Weights of a small transformer language model.
Size: 13 layers, 7 heads of 32.
MLP neurons of a small language model. Each row is named by its layer, matrix (gate and up: input weights) and neuron, and shows model dimensions 0-223. Each number is 500 + 25 x the weight over its row's rms, rounded and kept within 0 to 999. Numbers have three digits each. A neuron's up and down rows have the sign that makes its largest values positive.
After each neuron's rows, "fires on" lists the tokens most often at its 100 highest values on Wikipedia text that the model never trained on. A number after a token or word is its count.

L2.gate537:485534500497496553531445502477507514515473525482504495548465462486475511520504521476494496455433494526527486504490477518475492521535545513478535525498553482477515496535491482463524509490521518464523510486454524492560469459498488494518494515561528521476478472493499479494504514484490505484481535503515485564512468531507493535518490510545500514518489513520527453475492514456503455486474505473501493496489522547527523482508505483478516533528502495511512488469483519513502499462490464458539516517486472531521474512500476517543503518490492441541481511490517498487494455502470507495531490466507494552515487570474529532489545512482487486510500502441527493470505497498528523515502
L2.up537:484521500527483530518482515468499515529515514500489477549499436483438497465499550499500456449454509497518483520525477513484491499525532507510527522463536439447533496532520501512505503483488499471521493514464511483549486502477476525504452505519503543501459462466526426494475512509522534503511495513483503532483495513495488510527502503514482480536498545510529497504491487480533472473483510494488533521510512552486543515501478473445512506507503503505524504499490499521490503495476479460519523519491475498509527505463502509510528542460512454539500489486493490480536475516468482483514503459509491538509479552508489547536570492489489476512507503479557485497499456472512526474494
fires on: ", " 60, "." 25, ". " 6, "- " 5

L6.gate572:506512526459486507526478519495535505569474496477508503522497488496473495490509517472523490541532509532540543469503500503474545503496499484505535515519497484502453480449538481520516461497485518477496528526517507518488492521486543472529494488489514511493474503517544532517480477493491508469508489522488480478479455501511478494489532496544499542451457467480457472487489465484497476512473475504506498519488491550552481513465525503479519520530526472461506517502529518514548548500521521473466568528500498516542478540522445479525512497571521504471500523468529506472511517503501489469515502482494491480526505544444492512455486491509459526496514455478496523469529489521524495498527
L6.up572:488524509478533477496538500498516495521504454515488518483459503491475483466543536542531502517465518493542489474540467522470465541520472516519518507501533486434487488482488491515493478510510486488517492463492525481505525520524521524455462529509538484497484511470482526535482467500561487516520504524477457531504483477508532536465507488536503516497487475471477492516471486489518504464462484466514495481469551549479474499441485503471492535474536527519510474492492501495481472488516487501536541496496505480483502523455490532483501516528524537490444504507504513506488518522470514498464457506521505548507468466509514513454509516510461463506518505483554536442518523499481533489530
fires on: "p" 23, "with " 18, "ch" 8, "m" 7, "for " 6, "20" 4

L5.gate524:497487503489490483506469515483505456534482496495527506454475490485542478523491532532516456478500534500456486495482501512495520472475460520506468474481492526542519519445464538461510506533507518490523491491507503541480554518520483466504518506498491502468406469518503486541534499523491485460508500548489503487515528521486504499503495486484486488507504532497523482507528508505513520502489557466469494495515492511473550452492503505479507505512468504528506478487514534495485486510493470518553575500470513525534463511535480472483478508495490463497492496473487483486508510513520512501502488462494550544520524472455545525437538484488496466545558539509492475513533522508514507489477
L5.up524:506508540528506462532475469530515533472514491492458521478515526497504496492480511480505492533450453496491477494492474466531506500502566513523519486498530476530498510506520514499462476442523549444486502512495490536522533494525489518502525508488507543536482484478488499513487515460495515508475485488533497522485514500555506490471494483493489504464527487533504478544461556510483498496517529533524530562492496465494517486484438508477528526506481548493496472487502553458477457512470487541513501509520476456517477492483470491519554468508497515508527491532508491508501498548494498512488513465464552502519487512493442501510479460450483480515524477491492494506553486514511487527472
fires on: ", " 70, "\n" 19, "; " 10

L2.gate19:502525484511494428499522476515487513500478470492490499507496495532534501502472509519515471547503468560480508489513484492493527472489540477508531488458526477499507549458526505479515470506473497466515541495513497518492463522475526529479454488455480531496500499476527457474530525515483507511514474512506555470450526470543492501457521491531482522473511497497525491493474476510539499441487532504485517459483532455448518471515497484480507492486484488520476502543471471514487516529513521548521490489496451476483522470497500505502572494506545500524483508520469450492509529578519527490524500511481494491492534486518492522511533487518472506517457507533487479529471483516492495497525
L2.up19:510500495516469493536485485490513469512516505489505486507518458501451505475489467482491530513460504495485496531454475513488495479494481497504536549508502493504516480499499498530475475485489565514495513517543499513482498502533426511476526529497499516468452525479524485502453530505531479523501505552498527501488493476523514492508500538514475486482503482518489524514491499505461488506487513491531521528542492534487487470522482521498498489539541517450488464485513476528500512519478494527510503513572536483463489502488480499498561508503516522462513498524467568519518478514531486474501456555459528494537469460482472471458540518462424462499490509507540513545480504508503515500531
fires on: "u" 96

L3.gate533:453553495495525504522471464487504466516525491456576493535512480523478483469534493504535461572495477515468492528515468457470521512510551500488491511480463493480464475530496509534510474510521509466495463489517483535491506501520477473492489527495481558552465499519508479504525530485527508491490510481519507533518517519501512468504477500477509526487460530462449533528514497507467524477517547510488502479487532468490507508463520505476510487519531516544495512498519493551510491494493535474470491546491477525525485513516478501511515499473491472484511514515538499489493520514484493501525549525470458507489496519478552481508471535552484493490497521490485500541506563499555508512534
L3.up533:529507491580487496488501506491500516510526485476453429514499533503490488539524448473487498510516556452475505527490500475526485528514502449526490506510507479515499450528508499516492533463533500473491496477481508543514477502489505473498494463535528538516464479509545514515500540490513524501538485484492492548529551488533456531492508532506492477495488493487463452526527482485474478458507475533526494495494554462479504512489518522486499555542509492518501532517461532498501480537471507480520528506535472495529507527484530529518520513482478446431508533509493484506488484476492456463500485513507479522486472485513496520496502522536487470521490502512497498530492503465495460490534
fires on: "ex" 68, "Ex" 18, "pro" 6

L10.gate415:485502519490497541507508465474474560532504495454514518510486462509475539533483499525444466499485526480573543506497506512520533508471507450505485484540467456507509488465544482491492459503509473504516496503508483535527500474497521479509545503480516507504493517528542488521478558488538521448465525560478544514478477478489505498482481506481449496494452506494514523492471491524513560479519489480473492506530528500497490524534477550492486531507491528489498504512483520553499511503476485480500533489496485524550439546507478495551501493532504483499520465519521504471516485509492498520486475526492518493489476503452506490498518462528505515511494493482488517455479531487493512557484
L10.up415:485495491472531506531467508471457491460455498495505508482458517494506511478494504540481479463505511514491506535506465527533523496489534461516474486506495455492518545490467519479490535475514521481502450503523517478519499484482492495476534541510448472516492538494519477503500553492482501508452549452452500485480507522500496482514495461513499449521484515473523530511466516508560508511542477526459500455515493523504507531507496535460490488508497523495504539502460516502472529492516479477511513502506489504549467483506479521496508506492458475498455454420489501496508544477513472504478523512510512556492480519433519499498517482473477542532533467491532474467508494486498508538502
fires on: ", " 46, "mom" 7, "\n" 5, "con" 5, "ical " 4, "C" 4

L10.gate185:479489530517511517488527454551468495526503478476492555503456485522500507512538474520495506505476524539506504463495520510503485491495495497474520497514504493514488476528496502511504509529504510547473510480517493495514490537528492435525550456487479457495526486503523559508550475498497473488523508516508542461462480476467504489501500483480463559477522559495460505493485528496506487479488537512460432484500522508507439506512485508496491496490516510477495505508535511520516498531486531526508485530481521470473512510504503493509547476512431493533536555546502484441516509541513516544487488476523499494496529462472536481521487493495512525498465472524481531554491489498477481518462
L10.up185:496553505466531490525503503542504519511474505506536543494498476478500545484522480477542498525539477534511484519489503514501465504526504496482495473533506525525476469506469488450463440476518500485525486516494475481525430512497471491499510483508510457500499515530473518533495526471473480524532504527527501462525464508506479510507468513525449524520505489493538517493462486502464513492537502484504471514487526463552525485540475461539559479521458454498479523475477534496536522514529502500537509468494480505545498485500458480504522512517523466497472521518520494465504536521515523530484496498559489503508509466521513533492515522469499498540493542486479510538509538496555519528465
fires on: "| " 31, "the " 18, "–" 10, ":" 8, "; " 7, "(" 5

L2.gate75:531492480494495489529512498466506482461471481534492502545458478507517507502524457498504521542536503510488530533475493514506509453538501498525498507498470453489541507513499514502454502500511512518437498504545494496492537488483502533487495488506483504508534520494541475467480540500472483527520472548486500470525521468468496471520526486498499466486526512502500478487481481508547484483515509526491536511538518455516473482502462474480494496520511497481529529500474450497475525539497506469470467507522446475514515486504545481481508473428546512504485462515502542549511513517482512468511541493507478498479501472511467548507547528534517513489495456512474473496459441455453483477507
L2.up75:510494497516541479496481510519508491464509524469479467519516492482493484488447495494501535505496509499497532520513500474513479517504488519499533512512477501500493460470487542460507480500498493509472489514483551451457536489513471501488505504545524497530526554463508543511476401503442556527509509479490500541518518454519491490513499512501533511486455478507497522516474516442489510489537504512477477515480488497458551495483499459482501481486521444542520474452512522517509495519509493453465459489521491494479532503468488548491531522539526497490450512494491495523512499465452493498532501477476455479520460515526515503496514505477521536512468502466521488482500500490451504531506
fires on: "on " 43, "of " 36, "ach" 9

L4.gate527:470490522491472490483510536480500464495478527474498515519512500483520472551475491495504494543491496537469513476498460512488537495500488512508495475470475517529498492491526499478496502499476528520499533467495498531522538505490524495515534518502497493492447457459490497534519506506482438496449466501482514530496502520482508529493495537512478531536474552505479477513470526548472482482525449484484493454466482511478510526506513525503492504521512507463482482482487520489514475501475483503526493526524497454522509468506471443435498544534489433510510440502501513465531534495480503510526473485496477519532535525460534495489449491513548472534541470522439499486497500522482513454485
L4.up527:511514500465522444456500487512540504508529452449529533523452487477492490473542498471489496492505492527524466493528474496510543532482519529506491499499511524507526514495515492470514501457471559468512488511528438504512530489513559457534531504497505485473480502529521514520481500527470537476478459433545470547517465473473529512513485453510507522459540519494477498535474503479491469534528467470527467497461518527508485525495509531509507487486493470479513445485520487502495504495512497565482496530468464457490518507518475474497517503505533420482485509518487527509536512507478516486514522498503497499491476499484521511515520512538492500526520525497492495513531498484481506509470
fires on: "\n" 96, "| " 4

L3.gate515:526511479527439538470502462496529460517520530489476493506477488500477469533479448485483446498498531465481529514486499515490520497526533483502531496528504507503514496521502477480454470493510524548503523498494513477518495492504534489434516512485451551484497500456525557507442525502501522529487459459521473524489488500535521509514499487519467529524540492518471507424497501489514519486495480500522466513492458510499481513474463471485477490508511495478534507472509506483475480501504452516494503476481488472501545497479528515456501502520535497464472482489519485492507501463519506500500534476471520487538525521534492541533530443537521453519534528531514532487491461488501500544483
L3.up515:503476457495488484485521490506505467514484460478523498508499500524475492552473502485517505536550483489523517513489489505538475526534531455519527523552524521555496506526403518502492539472490520509465504533480510510496520488481524478495498511471482538506475497462488504477494526472502483489515518474514439542511485487528495481525552481481529452528482492508487478498527526488518492527469469455493498464452474494476473494524511488465490512546494456492532515484535508521480459494483505563513509515472516487511484525484534569491493469539489516493507480500511475452525535497507465504536492456498503520495510494513475503452503511505484489511476490468472498543505510523488524548512
fires on: "1" 32, "First " 6, "ness" 6, "father " 5, "978" 5

L2.gate193:488495497490515507488490505445532502529486483493508518501501480479514468536508489490471537440519495440508439513502554445505497520512514496498509501506482505460502467504459476508495488564521512494518485474457532511517508482492462478507463498486517527486462467505508488518484482528501519480539487473489488502485506532496454466442511525524492489531525519493525501523494542480531503527527473476521517517532504512485471483504509470458538541547524514534452483518447527504459493501483453482542529529478473512488549500493518476522482452469445455467498490518504459538471513497483450467515514494523549519457508529484498490482487498495510478497479496510503491502503511503511481471465
L2.up193:513535501479477513528507483490504503463506554480493495472506484468463544519531518464492451491474548476562507475503527527491491523499493476494485508499512512501517516508519486530537508514502519502535483511539493510530545552491517492497453508481484500470462476515510505506501499527503522498475479495471474510499459522506494512534452427518496512515534519475509482480495495468516474517483523491493497490532490533479510489501481516473525563531477467506493494484578514497571494495537513465480521468477515520497501501506504514465501566507480523506479480510453485505515497480521423493505492452510479498514539532456528452500532496488459462545499509480515515491537507467498514503516
fires on: ". " 53, "col" 15, "C" 9, "Col" 7, "pol" 5, "- " 4

L2.gate310:500497507443498497525526539543513533529505492490496529490459504484495500489483501494503496462469472513531506511491519478508483512493446486515499518540509518497492479454478526500495471481508496492480485520497488489510496539508518465533550526499540521539534526490521474463502489511575519479464488489495476512505517508503484543497518528476518528506467533449499551523529546524517526514464525489467448471490487521494453487510548535539484526463477505549501482458526486486492458484513517518488456513559481490527511525488494500499507499508510510463501477533537502477523502479463563496496448456456515552504502511495481481511493497469462459523488502472517518542497518487501476480516
L2.up310:471454477475482503515528511523499502470483537539485499507499480531494504483488519487498506508462509506500471476493517484496524490512472481572516491570499487484478484483456520474488465481516477501478483513522492472471485562507489495484520492516496501504505492460555458447537526477514487538491461501467521493513541485508490489505534502441507497502520500472485514518549482520507520504474505477466514475496463508453456522527488547500474536461482518523525529471483483497467462498512481525538446509505544483571503473477547504447512457487518526479511466496528471495536495528489525512513520493494496500546524478506469518513516529482518486497537495509548508508488456486471475501479
fires on: "(" 24, "of " 17, "th " 11, "also " 9, "lim" 6

L4.gate113:516507472440493489510517479515475536497505476511495471497499499461483493508517500445516478528461498506515509517531486460500514496524502457469499484532454539494526471539515490485485487492475485475481501517508539513552533504452529486515512507537487515514442496503532477503486557470479494475460523485487492520527485557461507506526483483516522491515489509487497492482476514506480507523516535517538554521487520506491458480502533481528500464475530453517519506507549536495495493465476502507484479518487473533477459527473478510524464477516503504510524506523510505519453487487511487569510522556459513495493441493473440496475503485510532504489518464468509494477501517482545447539522
L4.up113:477535462496492504527504508508490456522449505523503514519473521478484512529531479491494491533467460526479512490489486472480527471488472470501541482487490517515533468544476568516483487436465471503535482557458549477479493487466489492503519530548489538512485561489486506502538508495468477498531487500501494485486520517509460457518532474495506497520504496536520486496529486524505516540509483499528541530494462519470418487520500497525498502432530506472523505502526479498486478482477495502513486486511438501509488523468502473497520487468555538500476528504525516497511495533490519552485507535520519486514468554491463499500522481507533495474495486485505479485493486465475496502484
fires on: "(" 26, "ir" 10, "ind " 6, "ble " 4, "arch" 4

L10.gate194:510538506536508521492487498513502485459519523433506499504510507492541468515514487526487542515523468509507514476496476473514446496496471508495470506479515498515556489436533514486457505530490516525478526505496522513536505503523482548482553532534512480520511492506467504520550498487450492494528502494467535505541514499465520520505481529506494528506488545495546465521489478495482531473537501516483484510474502451516503510498490496477488540524508508525466520464464444509525483482524518499507537502519477492497487505480514468474481529445508474508539496507555566525446468490509465514490497522494517492492537482518479495513528481506561485502515492521478447524502497511490517535438
L10.up194:523488517493515489465493497526528486508507495505511523520523534516483519465525444474490488516511499501487446529510542551501518543500514505518479495505468523461516513523535459479457477473489515533497433443446492500537548471528538472520495535542451498494465503481492519472528493469496505511519532445519518444482508508500468530509531493472498473525508503495500491454502517493518507495487441492505496500491522496470503497477526557492519538504492536473495476475520496499535509491495508485503487500506555481521493508497489492512568464497493483487528510512493509522489525467466511476508524490480470523461503486484499506534443457473450511509499502527464512475528549499504538464511
fires on: "| " 41, "\n" 18, "from " 8, "To " 6, ": " 5, "to " 4

L5.gate475:510496542518501515515481535533526494521477566506502542505495479494483486497578516476515541534465563526541538495495495519485487528481519506483494489484549512509530526519508483473514541503517518452502464499471556503489499515494507504497503524513505520504484488492491508480488462534499491488489513518521505481494459532485520518500517481515494545488480493493447463543464469475532511494478522465536516481507510486568459537518503450515523513491517518497471528503473474530513503456541544536463521515508491506490499525496482490523505493481456481516539514492506508490534545527498512502516504576500503496471473523493472487442483488475475517517501502524507468509514518468533479471549
L5.up475:547508473499509512509452500511551509494506525504508534465454475487561549459505528506471535487513492482533541512475435485518480503509544476467495497479499516537494539524460449473515520487476514471472507501552497524484500505524511549477483511501543492503489527516512511476519528481485503482527502499490508467540462490454533521493487505560503507459466526536503485458476472515507518482484520488474503484462494476509521460493516498478535495494500464517516523517486461446508535499457516507489527511490553505490473524485474499493477494515503514521475500458491521501507515544535505510479483534480529505511549479445505500511511515517496519491523526529557492470476524474464501469501
fires on: "p" 93

L10.gate449:468486509536454506477479515495478517556500486444476528488440518537510500447513478500450555516497534482520478549502525529500516492486535498511509512499481537523528503538517499507480489496492511513493530475527497495465575448503499480498493490476481512501460496483509497487501528487501477535489481482483483493501485530498517481513484452494437477523534510502484467471471513482494465468473471459514463481517485490462531556486518502468522463563490491486517494513530493515540493518510493516516497462484475500520483501499497526502535505510481500450526509506416516549496514491534479464507534497484473478493520513513515477516485517540495515474471514520532509457535472505502530502479
L10.up449:495484505455481488470495489520508472509510491528513550513552482515507475493505456481493542463504493533498462519522536509463512513508447508511519487535527501537520463489561482498479493464505502518490538481470493503498502532483570514514517497475500493474507565479490499535498482461524479449471481463527507466477488479557487490519510515441496473472499531485467523504549533485486497510487445487509497480496515512472501513457525477459515504478520514499522474483497473466501500496547491510476464541502496498475473521506449498511544512533516486484461527523496510547531501521539529507508541486506449492542475520506493544508515502514467508486492480494496502474482492519468481444497
fires on: "| " 43, "with " 16, "by " 16

L2.gate242:458482488501440492495512505396500454486469477519496511486500468503528509482496544549494497461533472480453514487472475501481551497431481498512496462524514516494489491457515482503512515467482529496527496484508462495489454538516511440490495495527515512512461455468530490461482488476474453533459497466485476520456509514509521512524460484466509515471483485489470516500506465529505503524505520462502485503519503511526526527532524516490506484541486520487461502470460487500508486497473481526481487487487535479523524487461520474500485527496464475476463481505526499518497505505491502497491523494537496489511483532511507485463455521494529461483548513558480514478504503484515459514519
L2.up242:518510511496462484478500510493458525533494486492493535526495463526540496496536522479536503527518522487509506526509499519494532517474540532488518517500481479460561494478492485541499466507469531495502509512497461482547486491507474488472472523516498503469493501536514473484502478455483543505492482504505471522490431477454544505557450487484497478487505451473504506505433511478518495480541555466500500519517522534510513531494463456488517503495497494522526505508468525502480501532544514469498465498464463498516481465449469517513485552507507491457491464530468484481502454474476503468477525496500466508494531507517495488483506462541533490538487519462497513479483490499496507551540
fires on: "| " 38, "; " 35, "). " 6, ") " 5, "″" 4

L2.gate112:474504497488464490497481497522516477550513496482520511510525517496497539528461535466476519459509506462525465561481515449470528504461531457512511496476495514539464509524505497502492476493491492502537512506516479488532476494522495486533495509475567526520531490504522505487469480505516496461503501491512514566498513467508525532499488500490515490467458502469453501494508507451497540488508503506468479509482527508546469511484526565509553500555517517500499511477489487494531496506445477537518495547496516504497541537482453490461485508501458450483496528476517462495477482496461522486501519483476496483510503502484538458451488483535496476507527497511473519467484571508508521484479
L2.up112:468457455575500490491546484483517476519495508506521523545515492497491487481511450444494475491507547468515512504488520506488519510475508478491518503513504463502469516507522478477476506513520505507511449499501486472486479529530494513492525497504518523492492506454487500504501518530500476459523516499522522543503523518496468491522488519473518485489460491468530479486531470477477528465468462510465516493502515489499462520501515540495503508482570532533504502519478480445517502465472470528504476549515561517526535489442479482472481497478457475488513521463506466525486503523468463493539476489497445456511457508507528521455463506542497489438528532520511508490495496473510502499480
fires on: "ex" 58, "Ex" 31, "pos" 9

L4.gate51:466505518498510506469448516546517540502499498479484521507494478508494489495521520508483507510479511545546507478461477472511521502454523500493473523493521490531498496512496497481495511509507476512507508524529490539491525500547476483484505511450509524506556491483472502465488482491498546499513509504524551512579477461500454541489536499503552494511460512501486492522504488466463483499480426530493445488486508487516507557477533515506521525483488465514514486433533471481468539462472499534520479464521532539546483511510463521512448560496519498495513545477468496488477467464499503516509534489524526498483524498489493490530478473487480534487498528517511486475493520503512520535499
L4.up51:496540518502515508504485451555475520490526536511460488495522478533516494480484484516526514481464493514494472486456459446492485460473484511492487499471496491479527491500472531496470540509524470514481547529484499496525507471523455498445519481446532509505511499462449514499485555493460521514473486549495516491500513510524444506557529518506512456510498517479503512497499471503518498502490523479468478519561470507471490495524456486505547506486488491478526465472513491517429540463501474508505518474474507487515481482522478503477500500527485521475491483449505469506523490490473525492505500488519487476488490509487517518513522486443469507553492458494555461519483477509508490502553
fires on: ", " 33, "York" 11, "ence" 9, "London" 5, ". " 4

L3.gate451:438528519466508501510522477492446509534499506473522518526506486520546495465520480480542527537520502495452506491524519521455457487456453513518515524517505531511496494475485496507529499499431489493475540480500498503504486513481542501493492514513466550498423453491509541485508480480461491511474497497540499532505497521496503500509444495498504496515487538529512488514480524515495445461436519497461433498492502522468494518524491492464521492523527488513496488495467507512487473500505511491500513552488481529503536493527521504529512504498497505491516515503506487487566528544486417483483484465505455499513506525472511492493510496508531464537460498525483482509502485482480534484518
L3.up451:496485472536507498504479514530526443480514489513489510497524526490588514449507522495509523560491502435504477522499488493492454513509504473499452501520498507515501521473512494513483507483521516520533496484499520502539494519500492541483503464529480481463510488539517531502524525509452450521467479521479510484536510520543467549551489493513500464496459532521500516483456446508478485459493525532492473504501468531498500469510480483466511534477488426492469521478483491527488467497461456499503488485504469489482537500518494491472517474497477498502504486489515508508513522523508500513487507460503540501527470489536529528528494499483551530514512500530506459500460492459509467443475
fires on: "| " 44, "- " 20, ": " 13, "(" 6, "and " 5, "—; " 5

L5.gate168:511515548512495542506457487487512491509508493514535530478484559526533517504531505470496507492490495472488562479475505520448486531478529500456512476469519528493511502527464499477509476488472518471543521528526491469488496487484471492513480550526526513477486515489486499556535535485517512485483528523501469546493497503529543501457456506523472566512483505541484452474471481464502474508471508494478488539513460491538491512476504461495526474493538493515488513495521482496486520469476539521528540467485494496466516487529466474500469504521487521500473577498541536499493489522529527477533505543492499489457543480499500463439512495523507501507513512495518497483493484495505540476486
L5.up168:537509520532518530488534494487499516518496516533512512473510485515462494516512490477533531488493519488525500473492523525496516466535460480460504472470515495560511558496477499465478486520467490434517492509487500472496518503522543524491537476480489460484518476531548466509516546498486533472521513525481576493528523485503500509496520492476521497476473491502485480534509450507517477518504498541482482513513481484523465522520503493479534467516506486549526522484493528476514505469547573487469535475500503528492499477492475483513527523470531500484508501478544487525486494534540488528489527515479454492480480496511468524501470468483476500495562518511475474426524480456512500483489
fires on: "p" 32, "as" 6, "p " 6, "′" 5, "am" 5, "km " 5

L2.gate348:480519513503481513501498514506450493514535479522494483468496466517540482498498516487510522527557507474514518550501534511506506521465517532498522489541534494510452473488501479516490490514536495512503510483541465488538479446517517489475498510509478527504452445503498522558453495498513505490547533504513502502504481508487501473570515496534503516462494563485506486504448542479534505554539494483504494519466482492441483513489559526482505496503531487516465476505547484503490504492485498515521505512466514542483478483490535517495497549525462456486515509521500484551530472486501460447484482511466523509480505507497511473497535512511533498526505464478532523479500519479521556505496
L2.up348:514476497538465461546510529529500501518514507518487480472516527502515507480461541449505545516523519473521473545473500511519500473552511538512509522561469492528490485519539499520486533471516486489525486513474487512480535516495496518482471509474510524502484524499504510541486532488480472479529528533519513493491491473517462507552520470501483486526514540516470481531515482499506494515481451491522539519481499508441484516501519491504495465470482469523497497469562520507517498505508486497535508519472500528504494497481552473494511483562530462538501523517505531543533515544504545428453493479477492468503496475500476490525512509539557493489479449515538485491476503526493523490492
fires on: "Dr" 36, "Br" 26, "Z" 18, "č" 7, "ž" 5

L4.gate63:513453482498472462508487488495468509503428512486471499441460540524479527516535498483498521502534496527506531511497539477503503519530481496498483476522511519503477469450542535523534528529477481493506506490500531529509521470537523538481500513555478466510512513535483530470500492531528493502481512468503509507554475514516492485516497452543502536440522547550446536495487527498541508486535494531504477515493516487505520490458507497505491509527509488538465539473500493529532502484490478502524477488533498515536484497527500508532491477492474535483505535520509555520492485475523488529469508506536506536531509504519463494485531473495484545456500494486470480549494549513506511526475
L4.up63:479526505482510512514478530501520487470469511498501539519479466460509482496511478514556492488497502531482498518480476496477493493504517531500567478447450437493481506500477467504479483502534520538483492524539490528487477487477481498513513503495520492499488479437503428511472511488516480513471511482423496522462513459488455508485534504510495487527511439482519486511481507465505515515504468502474520484508525504491493492530501511479475519505478502462526491509451514520495495510440484518518516509546475479500525505465505496467493544475503483532466461457511498514456511462447546452513508499506491493521492512526493524483500496526483495545492517508554458475469460486472473481543
fires on: "a " 27, "one " 21, "all " 5

L2.gate353:503525509522492512520490489448523502494543491443515470501474506480521511466507502498484493479503512470522467507514548523459505523479518487507492517502476490461508499465502499490508513504502496431552514479481494508532486502475479482463438535476496501530436482562505504473478530514548484499441496469521481545487473489503513523546485503537507509514479494511480508496474532464522520479498533503490514535495510507518501469461513447448506539526517479454482452466521525510558512488481473448492542523481528519492525527515476526498487526500465472496504545505514503498499508471487471492515489493494525506505484504430498475538534511532457460511490496488490530493503517514528505488538
L2.up353:508499498511468538506513487501515494477541509502484490507483475501491493496454515478484486491510530497548463487509550481449493518467467485515496494476497504461496556475506511519484506474511496490561456492487482460561503494448522484461492542495498508472487495514518496470476447483481531486448483502528528532455451483508484529509444456481560523518510540433491516514489549513540504525487491424505493508501478480531452515483518530491518531517512524488523455473499488515532489514498471508497509515468510508506515525498517531508529540482458508496564477511497504513514516502525456476523515496526495527511493518479480502476503494492460453499519485526500475503526479517490513498483
fires on: ". " 71, "can " 20

L4.gate320:498518541486505490550498518539515509489457479451488531482465496507494512495518466464488497505482526536495500488540508489467467497465506482493459516493494488523517520522519499481489526551530502498476506473476520529521498506524496488515512515476478483518530511541471512512471486522544539492479484490458473467488464506466473522503523511529449502507507496494437529518483541488495504496546464515504499461483486479513558492523489449467503472502470463476485477520470487528508468472489529468482544494552542503555498469499558471492517525524492524470540533515518514509512475487506500566485441494511527527537495460512495490487505509518465550496479522485480495526456512521516497492518
L4.up320:485486516497504501500489503508506509507441507475473532518501481488525479515478515490505530517508522504487451466475505496505482496485477478474478486483515462517497534543500521524462487545548471539501505477514461500483556498510518530520491524502534483511496524471485525495497502509521525494475428482489490529462521460478464444508478462496422498508496510510491526500490487539509508559508475453482516470514496477460517500492490535506489479491491509464513498517495514501501451502502548516503502503520491480560487474476519499520513525507455516564539508516487496494490526498480562538519429456526483516563478493499511479469501492513502553461488514482495462499462492490476476522498
fires on: "many " 15, "one " 14, "est " 11, "New " 7, "Last " 6, "Two " 6

L2.gate265:469544469494482463504489496538515468511530518480497513501499521507490505519490533539473501480522464521540539517523521487472490478513493451498473471532488495511516518458517507511555528502465529479509507482494482557501533469521515543496460537472482515510539486513464503505534462528478469516484510493515452481548514488479497549469514502496487530496490536485511422496510556516553516503470470466458452465485562478499501507499537532505505482511566522561473475516503510484526552499451480532534512518493458540505496487483449499514483517495466479492507495513504477511455509490497503497491472481486498484489534526482525497503493513503503467486500517531508499488498520500509482496505
L2.up265:484554502540466477494483493526467517487510530534524514536498510518480526555513527517490522547509503513483476501521497551492493500507467491514507478495504451503450514448535506512538534473483512497471521518478523542505522499493483541465466498469501551502546481515492487504557478523477481512507495518516495492546564497481481522479492505492486497466499472506509467465508477507564488459467494477469492501488489459495472507536486492469464521489528541533522501480502504492519515511483488495508515553523486505469466469463472497488532498452517504522531483493530487507463557533507521488506499502454481460537482512472518516485491522513527487458518513507557481508449513487516518471470
fires on: "–" 24, "Ex" 13, "Res" 10, "Afr" 9, "Cong" 8, "Manag" 7

L3.gate336:511509505524459502526458475491488480497476516513508528481535483524507498482496490463517495537495480526491506467443495537530505515493514538510514500486538541532529468492503492487523519509499502479514484499451497569494467447512526494506487504501496487472496450506510491496488505493507487501496520485466502529561489539522505539516521489534506497473508534489463489477503493504513549475515495484515490497498477541489449485444519471505517502501495550483515517459504489513487548512481467499474517525413492498504509490497498475499493494521509511502482511484489496545458501501562510522486530544460501449549494484470459493515448490502477573484485457463555500526506525524536499474482
L3.up336:536451490512496509484522483486481457498496459519477517454539503527520503499522470492522494497484495529451491476487492521513568467477501504522520525473533468494534454471496469480496494498466479480481480474453538517481463451488514504486457460474478505459527483475474466523530503480460518504485517496468516538530493514500447505491549506489519493520505477529493495487473504503508510479484501493519496486522531553487482489474501503496518524475489525496565483497468447536451499539464489475490527508452455495515490450507499509482533487491487551492508503444501504491464486553502529523457512489512464473531515516497497543505476454506483503471460499468524508505500483518506530478507
fires on: "g" 26, ")" 18, "a " 10, "ological " 8, "ical " 7, "tr" 7

L2.gate533:519469505442549488496509482506503488475476484450484497487489532518516523496485534460499478494452526497492476517531532514513498500535537525483504516485535540495472502526486495523491474527536503477500519515513462493490544499497496521504538475477484459511573552506491504534505535474473491466489520487482559447514511477483466503457530482496508536502495474465500526507524507504464534566495500463489501466478500505513482463546533461495480485444440506529461481531520508495489493470548527501477523488496507512455467497535495498498495475482535532491531503463502494506500511506509507519526450514484522474461513456502517503476466528492512507472524481515479521500522517530537492469483
L2.up533:531454517534541466514516498519519499473506471502463475488493539499474537518517509499467460518497502492511481490492479519510504494534509524507506491489533502535480493570537498545528488508551542518482449491482522510513473471483541521481492532463538466488563497508520478459470468486475446518456456514475505475476491497543497473491514482520500499524513485474528470491515445504499488567464524525443533486494546518464502487490514489487489467476464499523500491548472500502472488471546526506506538484488501540500479498500512531483501460493503547535525511503501509494500505474491529515494481480494508489523471444478474500483509540464539487534481504496496518510519490507514511532466
fires on: "ts" 18, "t " 16, "e " 15, "aj" 7, "a" 5, "eb " 4